{"num_key_value_heads": 8, "rope_theta": 87700.0, "optimizer": "muon_variant", "schedule": "wsd", "dataset": "wikipedia_en"}
MLP neurons of a small language model. Each row is named by its layer, matrix (gate and up: input weights) and neuron, and shows model dimensions 192-255. Each number is 200 + 40 x the weight over its row's rms, rounded and kept within 0 to 999. A neuron's up and down rows have the sign that makes its largest values positive.
After each neuron's rows, "fires after" lists the tokens most often just before its 100 highest values on Wikipedia text that the model never trained on.

L3.gate430,160,160,188,170,218,128,211,203,189,152,147,196,203,153,178,209,138,255,162,259,266,215,173,217,163,230,241,164,202,197,184,208,275,160,134,199,222,349,169,133,192,162,190,245,198,127,150,230,123,235,208,251,150,239,269,189,219,213,221,187,187,222,233,255
L3.up430,207,218,219,187,221,188,332,209,253,161,139,201,196,143,135,216,154,271,171,182,208,226,199,148,223,162,192,153,158,189,228,179,200,160,169,246,265,221,104,241,203,167,162,191,151,194,156,276,234,167,251,186,173,173,211,188,220,159,178,149,187,217,266,217
fires after: " |"

L4.gate870,222,178,233,150,236,181,249,185,250,137,187,210,165,191,129,132,142,175,159,192,270,253,232,228,127,252,196,146,239,211,241,116,224,214,249,145,217,193,167,240,206,179,288,209,207,230,173,252,195,143,201,306,175,173,219,195,181,246,177,136,208,258,191,253
L4.up870,187,108,201,178,156,212,255,203,209,216,250,175,197,237,207,100,217,180,173,187,187,221,287,204,192,199,198,232,137,272,215,124,220,183,197,228,209,236,183,257,220,188,206,192,222,207,180,161,219,206,220,287,183,156,179,178,252,147,207,195,252,142,205,283
fires after: " |", "\n"

L4.gate1215,276,201,203,230,202,198,202,215,215,139,182,235,161,231,164,161,284,138,174,208,232,213,194,189,148,196,190,254,257,194,184,153,195,201,191,191,192,221,169,234,169,172,204,203,181,237,235,272,164,234,208,168,162,242,185,152,168,228,184,147,252,198,207,201
L4.up1215,235,167,173,197,187,126,204,200,218,240,124,233,224,243,117,163,197,93,298,180,180,219,198,186,229,161,205,219,186,235,179,208,196,217,249,236,167,168,184,277,164,218,175,205,206,211,135,117,260,190,221,154,236,223,172,231,211,140,171,217,253,203,178,184
fires after: " |", ","

L7.gate330,200,145,168,183,220,144,280,161,199,179,153,199,235,200,182,220,248,294,168,233,153,163,223,182,159,158,173,140,250,169,206,209,239,186,187,253,237,193,168,277,254,195,169,149,208,198,185,248,266,193,230,206,200,190,183,156,162,221,189,217,212,112,223,220
L7.up330,219,166,138,260,168,175,245,147,213,198,213,151,192,223,225,265,174,138,192,189,200,185,164,233,176,157,241,154,234,206,238,203,276,251,234,150,271,227,198,229,178,272,189,169,243,201,147,225,274,154,178,213,215,157,293,212,171,189,223,205,254,184,246,307
fires after: " the", " and"

L4.gate1189,183,156,193,212,179,186,165,128,190,162,261,176,135,187,143,197,225,225,210,187,222,156,220,223,140,244,132,189,243,264,202,171,219,161,149,191,187,294,220,155,107,160,177,248,184,165,208,292,214,216,161,217,143,235,154,190,262,186,231,212,264,206,242,195
L4.up1189,214,181,280,202,162,227,182,128,235,201,191,160,296,180,226,203,245,260,175,198,219,215,211,162,166,151,239,124,165,215,231,226,199,100,175,203,194,250,206,160,151,191,244,212,199,221,263,243,236,241,134,235,244,253,286,218,181,169,213,196,317,234,296,175
fires after: " |", "|---|---|---|", "|---|---|"

L4.gate898,208,94,173,193,212,163,203,227,228,191,207,202,154,244,185,193,273,232,206,188,139,245,180,132,177,232,145,273,251,164,250,220,203,185,280,172,184,207,181,208,210,168,173,194,133,173,223,297,222,138,213,250,187,227,146,189,246,179,176,233,158,233,263,234
L4.up898,198,233,209,191,205,167,146,148,272,177,168,178,258,186,178,261,227,190,218,185,285,147,153,185,191,149,179,175,223,249,239,101,211,213,223,209,163,152,199,202,279,247,192,179,199,154,271,175,194,201,238,61,178,217,187,240,175,283,219,189,180,204,123,127
fires after: "\n", "ist"

L3.gate376,209,175,247,180,187,214,247,319,223,82,176,164,154,146,251,168,186,171,227,247,168,196,167,243,206,186,275,182,210,141,215,258,233,150,141,163,185,234,180,151,107,156,219,216,185,225,261,174,252,208,167,156,169,204,142,235,218,161,156,222,158,168,286,262
L3.up376,132,201,166,217,214,207,187,184,222,291,179,164,259,144,235,165,133,226,247,219,181,174,183,158,233,152,290,152,276,244,161,197,139,254,261,195,199,172,188,244,283,180,181,178,222,238,173,224,216,157,180,218,173,175,192,173,201,176,164,233,220,251,207,233
fires after: "===", " ===", "s===", "===="

L7.gate244,159,167,175,205,165,232,104,220,149,216,201,173,151,193,215,175,171,183,256,208,138,149,226,147,163,207,211,249,159,153,263,212,251,238,93,191,129,177,184,238,185,236,219,212,125,146,202,200,157,210,190,171,169,186,279,200,259,227,171,141,247,216,241,149
L7.up244,221,185,189,168,204,211,157,167,199,199,160,198,160,153,224,221,253,197,232,201,182,197,204,169,140,153,206,195,229,98,215,154,250,233,120,175,218,144,195,190,198,171,202,228,158,87,261,176,254,217,228,159,273,224,178,217,294,175,183,201,164,208,188,192
fires after: "\n", " 3", "|", "-", " Re-elected"

L7.gate1172,229,173,127,176,170,261,147,185,243,192,215,214,235,139,194,204,163,229,232,269,150,164,231,228,176,208,215,184,142,197,236,207,130,210,197,202,242,126,180,207,266,234,240,180,244,136,212,264,113,206,192,192,177,174,265,217,169,155,269,230,276,224,176,188
L7.up1172,160,189,214,236,218,225,168,189,211,182,262,202,120,137,220,217,215,193,218,149,175,256,232,240,200,222,197,204,171,161,179,199,206,207,242,148,200,185,177,254,218,195,219,187,231,192,137,191,255,267,232,180,145,173,174,180,221,162,228,219,190,151,253,175
fires after: "\n", "|"

L4.gate1118,179,208,253,221,245,203,221,107,174,243,273,149,194,159,223,230,158,191,201,125,152,188,216,251,206,199,146,125,213,177,194,165,124,213,212,213,147,240,232,227,241,159,203,266,175,171,173,256,211,245,236,238,170,186,172,152,206,164,120,111,209,225,244,204
L4.up1118,198,185,181,236,268,180,223,134,183,187,174,183,297,183,177,214,162,228,207,202,173,179,201,294,195,234,223,178,234,167,155,199,209,211,176,175,246,256,223,224,142,211,172,240,170,233,226,265,367,203,220,219,167,153,269,213,187,180,157,167,149,195,268,220
fires after: " the", " The", "The", " \"The"

L7.gate175,193,137,218,181,215,228,207,128,206,123,253,87,216,192,171,176,248,146,144,207,257,138,178,247,189,195,198,220,212,211,196,167,233,230,281,130,215,228,244,203,210,278,189,193,118,174,142,208,207,236,134,119,214,208,203,176,150,179,160,255,190,243,238,228
L7.up175,239,200,216,206,260,249,187,175,266,164,182,244,309,277,248,136,177,210,161,231,152,169,128,255,194,162,139,153,242,198,184,252,177,195,164,267,222,181,208,217,324,170,135,221,203,177,232,181,157,154,201,188,187,235,213,189,224,281,124,186,248,200,214,234
fires after: " the", " of", " in", " during", " a"

L4.gate670,196,210,140,247,233,159,187,273,235,228,264,206,201,178,166,231,242,195,232,315,196,252,212,193,87,189,175,214,229,213,126,251,191,186,167,287,140,209,244,251,216,209,218,173,191,236,246,159,228,185,176,139,211,223,234,238,251,150,196,235,190,257,179,241
L4.up670,255,138,171,173,170,219,233,244,149,234,182,245,262,179,92,227,105,201,210,219,243,171,177,126,161,220,217,184,208,184,218,230,211,263,222,237,235,202,171,244,221,167,145,218,155,202,159,207,147,176,179,191,251,141,149,178,196,147,250,163,243,213,247,235
fires after: " the", " The", "The"

L3.gate165,125,215,196,179,144,143,211,228,207,236,208,229,165,223,203,154,192,171,192,231,280,221,156,196,278,143,266,251,226,151,201,193,131,189,199,185,226,209,195,185,188,232,154,227,204,120,207,188,232,108,158,203,193,178,152,125,187,230,156,236,177,235,236,177
L3.up165,186,257,143,220,192,155,236,175,205,199,209,177,198,175,175,239,149,204,212,228,249,256,183,167,233,263,236,166,218,172,179,258,219,185,133,155,174,240,100,223,203,160,219,221,128,204,241,183,206,135,162,197,185,216,203,217,231,217,202,276,208,154,232,135
fires after: " |", "-", ";"

L3.gate1280,223,209,255,180,254,107,290,199,189,261,196,140,255,278,213,157,280,211,186,164,164,151,261,211,177,181,211,150,143,151,208,207,159,169,137,182,170,179,161,190,292,158,161,203,153,171,146,254,256,190,192,146,151,256,161,101,128,171,248,160,183,196,194,172
L3.up1280,188,239,220,101,190,233,206,148,190,171,252,195,185,164,175,184,266,154,216,144,193,284,203,281,182,204,197,199,235,180,169,292,179,230,259,197,164,170,203,201,224,216,93,202,244,204,189,311,217,192,194,136,184,149,219,258,175,192,180,167,249,184,112,192
fires after: "In", " In", " in", " March", " November", " February"

L7.gate770,198,229,118,211,135,150,217,216,279,172,177,150,178,213,214,180,184,139,177,206,166,172,254,190,162,149,132,179,108,158,232,165,222,164,165,198,200,211,195,128,197,142,242,228,170,188,140,149,217,156,187,226,196,154,171,138,190,202,241,252,192,216,215,138
L7.up770,229,268,146,173,123,193,175,235,173,209,154,195,177,230,293,174,197,164,204,202,217,237,192,221,175,217,250,242,203,191,170,107,241,209,83,238,227,187,178,163,157,180,158,168,160,217,229,79,213,135,158,236,147,226,170,207,174,214,238,198,255,258,194,169
fires after: " |", "|---|---|---|---|---|"

L3.gate800,231,245,240,165,170,208,121,184,197,186,310,215,244,241,151,221,126,215,181,110,214,267,166,188,265,254,149,196,183,191,210,169,195,144,189,245,166,201,225,242,191,219,278,184,161,179,215,195,144,243,186,115,127,175,215,218,268,231,224,175,155,239,197,218
L3.up800,169,184,208,209,189,154,179,273,206,202,274,198,127,190,194,223,150,187,178,167,197,169,211,225,265,232,166,188,171,216,222,212,181,199,152,228,167,216,196,189,257,214,141,210,229,220,210,185,86,222,257,204,131,168,146,215,167,283,200,192,210,234,177,213
fires after: " 2:", " 3:", " at", " 4:", " |", " the"

L4.gate1011,241,158,185,243,158,196,326,118,188,234,261,181,188,174,119,195,212,186,147,267,236,227,218,252,201,157,187,196,158,213,217,207,174,196,267,135,220,191,254,259,185,140,211,194,195,218,205,199,211,194,293,257,248,238,120,158,202,226,231,213,197,204,201,204
L4.up1011,262,136,257,200,268,205,228,152,217,213,213,217,164,94,60,256,246,174,161,124,161,181,215,263,151,273,182,207,160,166,191,207,193,207,197,242,182,166,258,212,224,186,160,199,154,212,235,83,122,194,215,129,218,235,217,195,182,200,229,171,213,270,210,148
fires after: " the", " in", " a", " for", " In", " —"

L3.gate1191,180,153,211,114,174,247,273,239,167,204,232,162,193,193,221,156,74,282,241,201,205,167,169,278,148,196,229,123,208,206,169,306,216,147,121,144,282,233,222,224,254,254,186,205,199,157,194,229,173,215,186,213,236,213,195,279,206,221,232,204,212,222,226,146
L3.up1191,174,185,231,157,197,200,139,208,249,194,221,157,208,228,154,197,252,166,207,204,234,223,212,189,202,231,269,265,173,137,248,160,203,219,174,143,201,210,200,217,188,239,213,250,188,263,187,209,188,179,223,210,139,127,198,244,206,157,141,191,220,140,227,170
fires after: " |", "|", " "

L4.gate310,185,235,227,255,253,199,142,156,211,90,179,175,193,246,158,321,253,233,194,208,213,161,223,209,217,208,196,197,257,155,175,188,146,230,138,194,253,218,164,236,218,204,221,205,162,132,146,102,159,135,263,201,231,248,177,200,191,150,219,174,256,259,216,137
L4.up310,179,255,266,145,219,178,173,225,189,138,175,230,173,177,201,275,189,183,237,252,188,176,270,253,130,206,215,252,209,212,200,210,173,253,201,176,201,217,159,244,177,117,212,248,157,171,174,217,230,136,172,141,202,240,130,171,242,231,128,203,180,233,231,223
fires after: "\n", "=="

L7.gate366,185,194,166,206,169,202,216,191,200,249,178,195,203,253,139,206,207,268,212,218,200,199,108,199,195,242,187,173,109,235,206,212,234,233,192,222,314,242,158,184,174,255,166,194,173,182,321,301,212,207,185,199,169,152,174,217,137,245,226,266,149,203,131,184
L7.up366,248,211,262,219,181,211,213,198,233,197,243,139,152,240,213,236,167,197,215,191,199,246,182,221,133,203,133,182,145,222,199,193,112,195,184,176,256,210,162,197,224,184,188,135,194,202,213,207,192,215,234,233,97,196,176,274,269,170,225,227,177,200,191,152
fires after: "\n", " the"

L4.gate911,187,178,248,188,253,208,246,184,244,196,206,154,213,222,196,248,239,170,195,183,209,135,218,185,151,179,188,186,221,205,291,174,207,261,193,179,203,192,154,226,266,209,247,272,268,149,224,208,265,97,178,210,183,183,231,155,293,181,184,171,224,176,208,132
L4.up911,173,224,131,163,224,195,208,158,190,173,232,146,195,124,282,247,234,185,145,197,215,197,181,229,132,235,228,151,150,252,226,150,218,169,176,144,136,242,181,252,198,227,285,230,258,121,227,214,193,141,212,186,252,177,216,233,190,203,262,197,237,172,111,224
fires after: " the", " in", " on", " In"

L4.gate232,217,172,209,256,177,160,192,200,267,253,217,196,203,321,134,207,205,191,181,167,201,262,146,185,238,183,180,169,217,232,194,158,116,206,176,290,167,127,243,181,236,167,228,187,176,213,278,207,148,155,172,189,172,217,160,181,219,256,203,147,217,140,157,253
L4.up232,146,119,197,239,185,148,211,265,237,240,184,221,250,218,226,181,185,155,174,237,216,195,247,233,275,140,128,162,128,250,218,240,204,151,195,232,224,185,141,175,156,188,191,158,152,164,168,251,151,174,170,221,167,131,244,166,207,124,184,191,215,193,104,206
fires after: " |", "\n", "|"

L7.gate78,198,205,163,246,232,133,189,187,174,179,203,141,167,213,133,192,163,232,128,204,228,187,237,187,168,192,161,222,173,243,198,223,244,190,139,160,247,214,155,238,121,205,183,282,225,225,188,254,247,185,149,193,211,221,178,235,146,211,239,211,193,182,191,235
L7.up78,159,239,179,189,233,186,172,260,230,266,153,220,199,225,169,215,211,220,152,249,213,231,171,201,257,213,190,169,236,186,254,244,226,273,218,191,195,186,247,214,159,197,208,280,243,195,248,174,187,255,202,191,248,217,188,110,137,226,203,275,134,244,226,216
fires after: " the", " of", " and"

L7.gate1127,196,319,147,171,168,205,211,236,120,217,225,191,131,237,181,211,237,229,164,221,184,198,210,180,235,247,171,184,234,149,175,240,207,219,166,150,249,228,270,198,202,132,236,250,155,164,244,146,188,239,257,153,185,209,178,262,204,153,218,265,169,188,199,191
L7.up1127,184,275,136,179,182,172,181,218,173,229,262,193,122,226,209,195,255,198,150,198,147,175,140,188,171,190,197,172,259,208,270,195,267,180,148,219,130,235,145,206,222,204,205,194,228,141,223,207,221,225,210,160,212,192,190,148,213,234,162,243,223,208,192,218
fires after: "_{", "|", " 1", " 0", " 2", "-"

L7.gate712,223,147,197,247,189,140,146,235,152,190,214,192,256,138,191,237,183,159,197,266,208,148,250,215,136,208,243,199,209,223,195,209,226,176,168,171,273,267,184,227,173,184,275,153,172,186,201,200,198,208,140,215,195,167,178,177,206,195,204,131,187,280,232,243
L7.up712,191,250,201,180,243,165,173,164,272,177,192,167,230,220,185,188,203,211,152,196,189,235,215,255,181,257,221,211,207,199,176,181,217,239,182,209,223,183,182,238,258,214,207,258,298,239,232,220,193,133,103,241,209,190,174,199,231,172,228,235,223,248,110,245
fires after: " |", "|---|---|---|---|---|"

L7.gate1231,194,167,209,297,188,229,222,173,218,196,212,158,235,217,168,211,243,188,188,222,254,186,258,145,205,269,181,112,223,184,246,177,113,218,274,151,171,175,198,139,169,135,255,201,247,139,215,250,225,193,192,234,165,225,194,268,186,194,186,176,131,252,248,214
L7.up1231,228,153,172,185,185,181,138,176,235,212,141,261,218,147,136,141,190,202,135,168,149,244,258,231,209,187,241,173,208,248,231,186,182,140,155,201,187,98,237,215,203,199,221,141,199,241,168,213,175,209,118,171,213,172,189,209,219,149,154,194,236,219,253,128
fires after: " |", "|---|---|---|---|---|", "|---|---|---|---|", "|---|---|---|---|---|---|"

L3.gate323,151,202,188,175,222,195,254,200,206,131,208,202,177,180,200,210,165,202,124,176,207,178,234,243,202,98,175,188,49,173,163,263,161,159,189,161,233,293,247,176,104,210,165,125,219,208,246,115,175,196,168,216,202,185,185,209,131,225,230,245,187,122,197,184
L3.up323,218,193,241,191,194,194,221,189,186,196,223,209,126,185,237,202,174,170,199,194,176,159,199,178,150,179,179,246,220,156,220,144,191,171,231,231,210,214,228,164,208,226,151,155,146,137,253,165,231,248,228,152,170,189,131,199,135,216,234,218,217,164,211,216
fires after: "\n"

L3.gate793,216,158,230,230,220,233,214,271,185,175,161,202,221,213,167,265,178,147,240,170,246,203,211,185,184,97,262,99,214,210,165,218,222,252,190,238,149,170,179,177,183,175,189,158,264,162,195,268,168,177,212,252,265,149,238,208,260,160,195,238,205,133,254,172
L3.up793,153,156,158,252,258,192,159,225,210,237,231,158,292,242,179,245,235,178,193,173,260,161,167,175,150,207,201,107,193,196,206,232,104,225,180,150,168,125,226,156,263,244,95,202,169,267,202,233,190,152,142,199,226,216,209,116,186,212,185,185,237,211,140,226
fires after: " United", " The"

L3.gate1321,204,181,175,211,205,202,189,209,210,186,177,278,205,167,165,256,192,281,270,173,252,198,222,165,222,144,211,201,188,168,168,159,155,194,188,187,171,182,164,238,146,226,171,178,215,182,169,249,160,227,188,184,220,206,197,148,198,215,234,200,142,177,185,197
L3.up1321,190,196,221,219,239,203,136,224,193,182,188,157,168,199,168,236,207,159,247,179,212,174,203,204,218,215,181,240,210,199,190,206,211,165,206,226,204,167,199,178,209,183,203,251,200,174,277,202,148,206,176,170,146,162,141,150,171,190,143,184,187,214,181,169
fires after: " the", " The", "The"

L7.gate613,170,207,197,151,322,215,138,201,179,195,200,226,162,165,211,220,152,154,198,155,145,162,246,130,203,195,197,249,233,201,195,223,248,157,247,143,189,195,224,264,239,230,248,222,134,180,131,248,143,153,186,211,132,260,161,199,130,209,239,198,238,180,190,218
L7.up613,211,250,254,210,205,172,162,110,133,233,218,214,172,180,203,212,173,194,212,145,181,195,203,160,103,270,176,120,178,223,279,230,179,226,275,191,204,218,148,115,188,207,232,180,200,137,248,228,176,205,183,207,204,177,251,253,212,164,261,175,215,274,226,210
fires after: " |"

L3.gate902,211,173,231,184,224,131,239,153,153,147,184,151,269,230,205,172,219,147,171,177,225,125,182,187,267,197,176,236,169,211,150,211,194,231,217,157,207,212,267,206,118,213,175,174,201,149,227,234,285,154,200,217,242,190,233,210,188,203,153,258,143,196,186,187
L3.up902,204,153,196,212,276,180,173,149,164,184,228,133,183,97,173,144,183,216,292,232,207,215,168,204,176,232,143,261,172,284,161,182,156,207,245,164,220,157,188,211,149,245,257,215,241,133,252,237,135,208,160,150,224,259,167,216,302,224,203,165,226,243,149,170
fires after: "\n", " in", " A", " G", " In"

L7.gate1281,154,161,217,172,134,226,277,178,162,213,184,189,184,172,206,276,214,249,257,234,155,146,162,205,218,220,273,175,268,137,215,205,207,228,180,179,211,206,138,266,207,202,265,180,229,199,152,199,194,162,141,170,197,226,180,193,221,156,271,194,198,222,180,201
L7.up1281,255,168,221,227,158,164,133,127,214,194,177,200,205,177,186,194,216,174,208,226,238,196,217,257,173,210,247,220,303,200,237,188,182,246,145,179,263,181,178,199,188,228,189,104,194,200,224,241,167,188,207,177,218,165,197,175,225,147,233,202,236,217,165,173
fires after: " |", " 88", " 120"

L3.gate1207,191,139,182,232,233,242,170,181,238,220,143,199,260,138,240,187,143,189,189,215,219,178,179,177,204,237,155,180,227,193,249,179,206,132,235,250,280,219,258,152,264,155,241,189,210,217,189,271,177,191,227,252,179,181,146,188,259,198,137,140,153,223,190,285
L3.up1207,270,195,198,252,279,147,182,235,221,200,208,172,259,161,208,201,187,175,186,233,221,227,187,209,193,229,159,255,218,268,323,143,202,168,230,140,231,206,193,169,169,229,225,304,210,168,214,294,179,295,200,193,192,192,202,239,241,194,175,155,223,254,204,202
fires after: "\n"

L4.gate439,178,164,263,287,191,141,138,165,159,187,194,198,216,196,149,146,146,118,155,224,222,164,174,154,219,180,190,112,238,167,248,207,202,167,191,137,174,210,220,252,210,284,275,198,239,160,198,147,177,166,235,239,176,186,264,76,215,294,278,218,219,170,189,195
L4.up439,171,180,202,253,191,195,267,198,161,174,167,133,87,125,149,168,168,182,133,201,173,186,194,198,135,301,107,115,195,183,216,239,214,220,150,157,158,125,176,234,160,234,189,214,176,221,162,198,250,189,177,185,178,242,224,243,151,220,202,205,175,182,179,181
fires after: " |", " W", " the", " ft"

L4.gate1161,208,214,245,283,196,154,202,164,240,144,266,180,131,243,242,211,146,199,213,188,176,132,154,238,309,224,144,186,221,264,204,167,181,163,181,170,187,159,223,195,217,197,280,212,156,164,230,242,174,189,254,235,244,231,243,152,168,140,207,151,142,116,149,179
L4.up1161,186,177,171,208,224,205,208,179,195,228,236,169,167,126,197,228,216,139,156,144,188,160,135,285,191,195,246,254,137,190,244,192,204,251,193,185,225,160,190,242,164,184,214,220,199,208,254,314,237,162,238,264,122,142,283,143,162,220,184,185,226,166,217,218
fires after: " the", " in"

L7.gate904,171,257,143,200,191,235,179,168,187,161,202,200,119,181,122,176,211,216,171,246,208,181,190,221,231,217,162,192,136,173,200,201,166,206,184,219,110,218,290,131,273,254,173,238,213,195,261,245,219,238,231,221,146,132,130,154,190,228,211,182,266,135,232,188
L7.up904,200,138,185,160,213,170,215,254,220,241,170,176,206,222,203,225,218,226,228,191,196,185,192,267,218,179,195,129,222,189,248,132,234,230,150,196,233,187,210,188,231,193,174,153,172,159,171,236,219,137,252,117,181,209,220,241,216,190,183,140,181,268,237,122
fires after: " |", " a", " at"

L4.gate139,185,166,246,214,205,185,233,170,220,162,257,193,154,183,178,207,144,217,157,200,232,219,244,206,174,258,192,253,167,219,204,151,158,175,203,182,180,284,214,303,143,232,186,177,226,104,272,194,163,181,230,237,242,205,143,227,162,116,186,214,213,174,172,166
L4.up139,123,186,218,135,181,283,189,244,196,188,192,211,279,195,220,180,216,220,244,174,234,134,166,198,197,175,136,177,232,249,217,115,172,228,132,199,225,208,229,174,156,150,151,256,197,250,158,127,226,186,174,159,180,111,179,241,219,272,197,193,220,216,187,221
fires after: " the", " a", " in", " for", " at"

L4.gate524,271,217,239,190,177,117,188,167,197,173,155,230,124,213,190,196,198,186,205,247,146,185,215,203,210,176,282,207,213,211,166,196,141,241,84,118,148,171,197,190,234,267,268,155,214,177,228,230,127,271,189,168,220,208,247,122,178,183,246,188,174,204,216,178
L4.up524,233,242,125,224,205,216,247,226,169,159,211,229,221,263,117,254,204,144,157,155,181,237,80,200,257,171,239,244,159,197,171,188,242,242,212,222,247,175,260,239,258,172,155,137,211,164,193,175,160,178,192,204,208,134,113,227,154,161,221,163,181,258,232,226
fires after: " |"

L4.gate1169,200,204,251,251,198,213,203,164,150,172,238,230,176,148,196,263,164,239,166,220,203,168,220,225,220,203,228,181,133,114,197,220,174,169,194,186,245,232,283,214,160,246,124,216,161,199,162,252,202,193,217,180,194,220,278,193,218,184,255,255,172,257,268,198
L4.up1169,214,155,183,265,142,180,176,220,231,105,210,140,156,180,198,188,133,291,171,153,189,109,201,127,214,143,164,204,193,200,259,205,179,259,202,255,280,282,186,215,178,254,223,152,219,208,216,235,190,194,265,279,248,252,196,276,204,179,291,232,137,212,222,181
fires after: " |"

L4.gate895,248,180,165,189,199,161,198,164,127,223,195,166,184,157,197,206,127,198,206,173,163,108,258,176,160,187,117,124,215,214,247,140,176,265,222,172,184,198,129,254,218,191,151,191,213,201,195,229,181,183,254,220,93,140,242,134,178,225,280,230,172,274,225,198
L4.up895,230,188,258,206,209,221,201,185,191,270,150,218,188,204,162,196,171,147,177,201,209,187,151,240,241,158,170,146,168,167,183,234,203,184,181,240,187,194,173,178,190,204,204,174,270,197,228,229,184,268,182,130,194,228,276,199,193,248,179,210,241,216,260,267
fires after: " the", " of", "The", " in", " to"

L3.gate527,159,238,264,229,182,162,169,167,237,237,192,205,219,158,172,191,232,226,230,265,183,229,202,186,147,215,180,155,188,236,203,213,195,188,195,257,195,215,189,192,174,194,102,216,176,156,137,236,190,241,201,168,201,263,183,196,160,163,193,182,241,171,210,198
L3.up527,184,237,155,166,218,222,226,229,273,146,171,235,240,117,170,237,156,247,147,240,174,180,204,189,91,176,210,242,207,227,138,160,215,227,221,272,231,191,129,261,224,195,110,240,140,100,237,258,212,214,238,200,252,181,239,168,221,240,187,178,261,193,200,129
fires after: " the", " The", "The"

L4.gate211,218,178,244,171,211,181,225,247,220,238,217,242,165,166,254,269,189,191,132,201,224,164,140,205,222,203,270,210,205,242,203,214,188,177,139,145,186,178,265,245,215,222,220,199,184,164,175,192,278,245,227,216,205,178,141,162,202,162,143,213,118,205,167,223
L4.up211,187,186,213,204,175,175,186,73,276,123,205,204,190,136,244,254,192,243,232,196,186,130,221,131,132,231,217,198,219,286,229,149,132,201,198,165,219,189,198,265,208,186,177,236,163,116,211,210,119,162,259,274,220,138,229,258,235,179,148,148,233,205,214,208
fires after: "\n", " ", "==", " |"

L4.gate471,258,242,234,168,142,174,169,122,252,112,176,151,169,186,193,271,222,181,244,166,163,147,256,184,169,242,205,235,171,172,207,240,257,198,160,220,169,155,193,210,228,252,213,255,180,164,189,193,211,205,255,155,190,172,155,155,241,215,133,184,223,226,144,233
L4.up471,192,222,281,164,233,181,212,257,189,205,203,190,264,210,219,225,256,175,266,144,214,202,201,187,181,168,225,187,232,205,136,209,231,272,127,158,239,293,178,215,226,246,154,212,244,199,202,186,146,210,243,182,139,165,177,179,198,252,143,217,199,146,240,234
fires after: "\n", " No.", " Pos", " #", " Rank"

L4.gate360,140,188,184,306,199,320,246,152,180,178,178,156,156,173,289,186,220,214,197,255,175,151,203,213,241,174,196,228,202,187,206,110,116,200,168,241,188,137,165,235,187,226,220,235,213,217,176,179,195,187,216,190,212,124,187,186,216,199,174,209,205,283,279,157
L4.up360,238,212,215,142,247,211,235,242,235,205,205,171,252,232,213,270,227,192,214,192,134,276,188,200,205,246,192,267,269,206,251,144,233,235,134,186,176,184,226,170,125,262,183,119,191,179,212,192,183,209,255,214,215,194,134,219,236,157,145,224,145,207,219,278
fires after: "\n", "=="

L4.gate23,140,196,171,275,166,235,198,188,250,238,110,146,163,235,155,281,182,170,176,169,198,184,196,181,236,244,209,216,226,227,233,190,192,207,212,156,179,229,226,163,247,139,158,172,205,135,224,264,248,242,185,187,285,187,133,207,209,190,285,189,268,311,236,229
L4.up23,194,147,173,166,140,145,219,198,250,249,193,175,196,237,230,257,236,172,254,179,221,187,286,204,204,193,157,188,194,259,207,221,222,136,189,180,177,188,178,248,227,244,132,258,180,148,211,207,203,257,204,283,179,213,133,165,200,199,216,155,225,195,184,199
fires after: "\n", " |"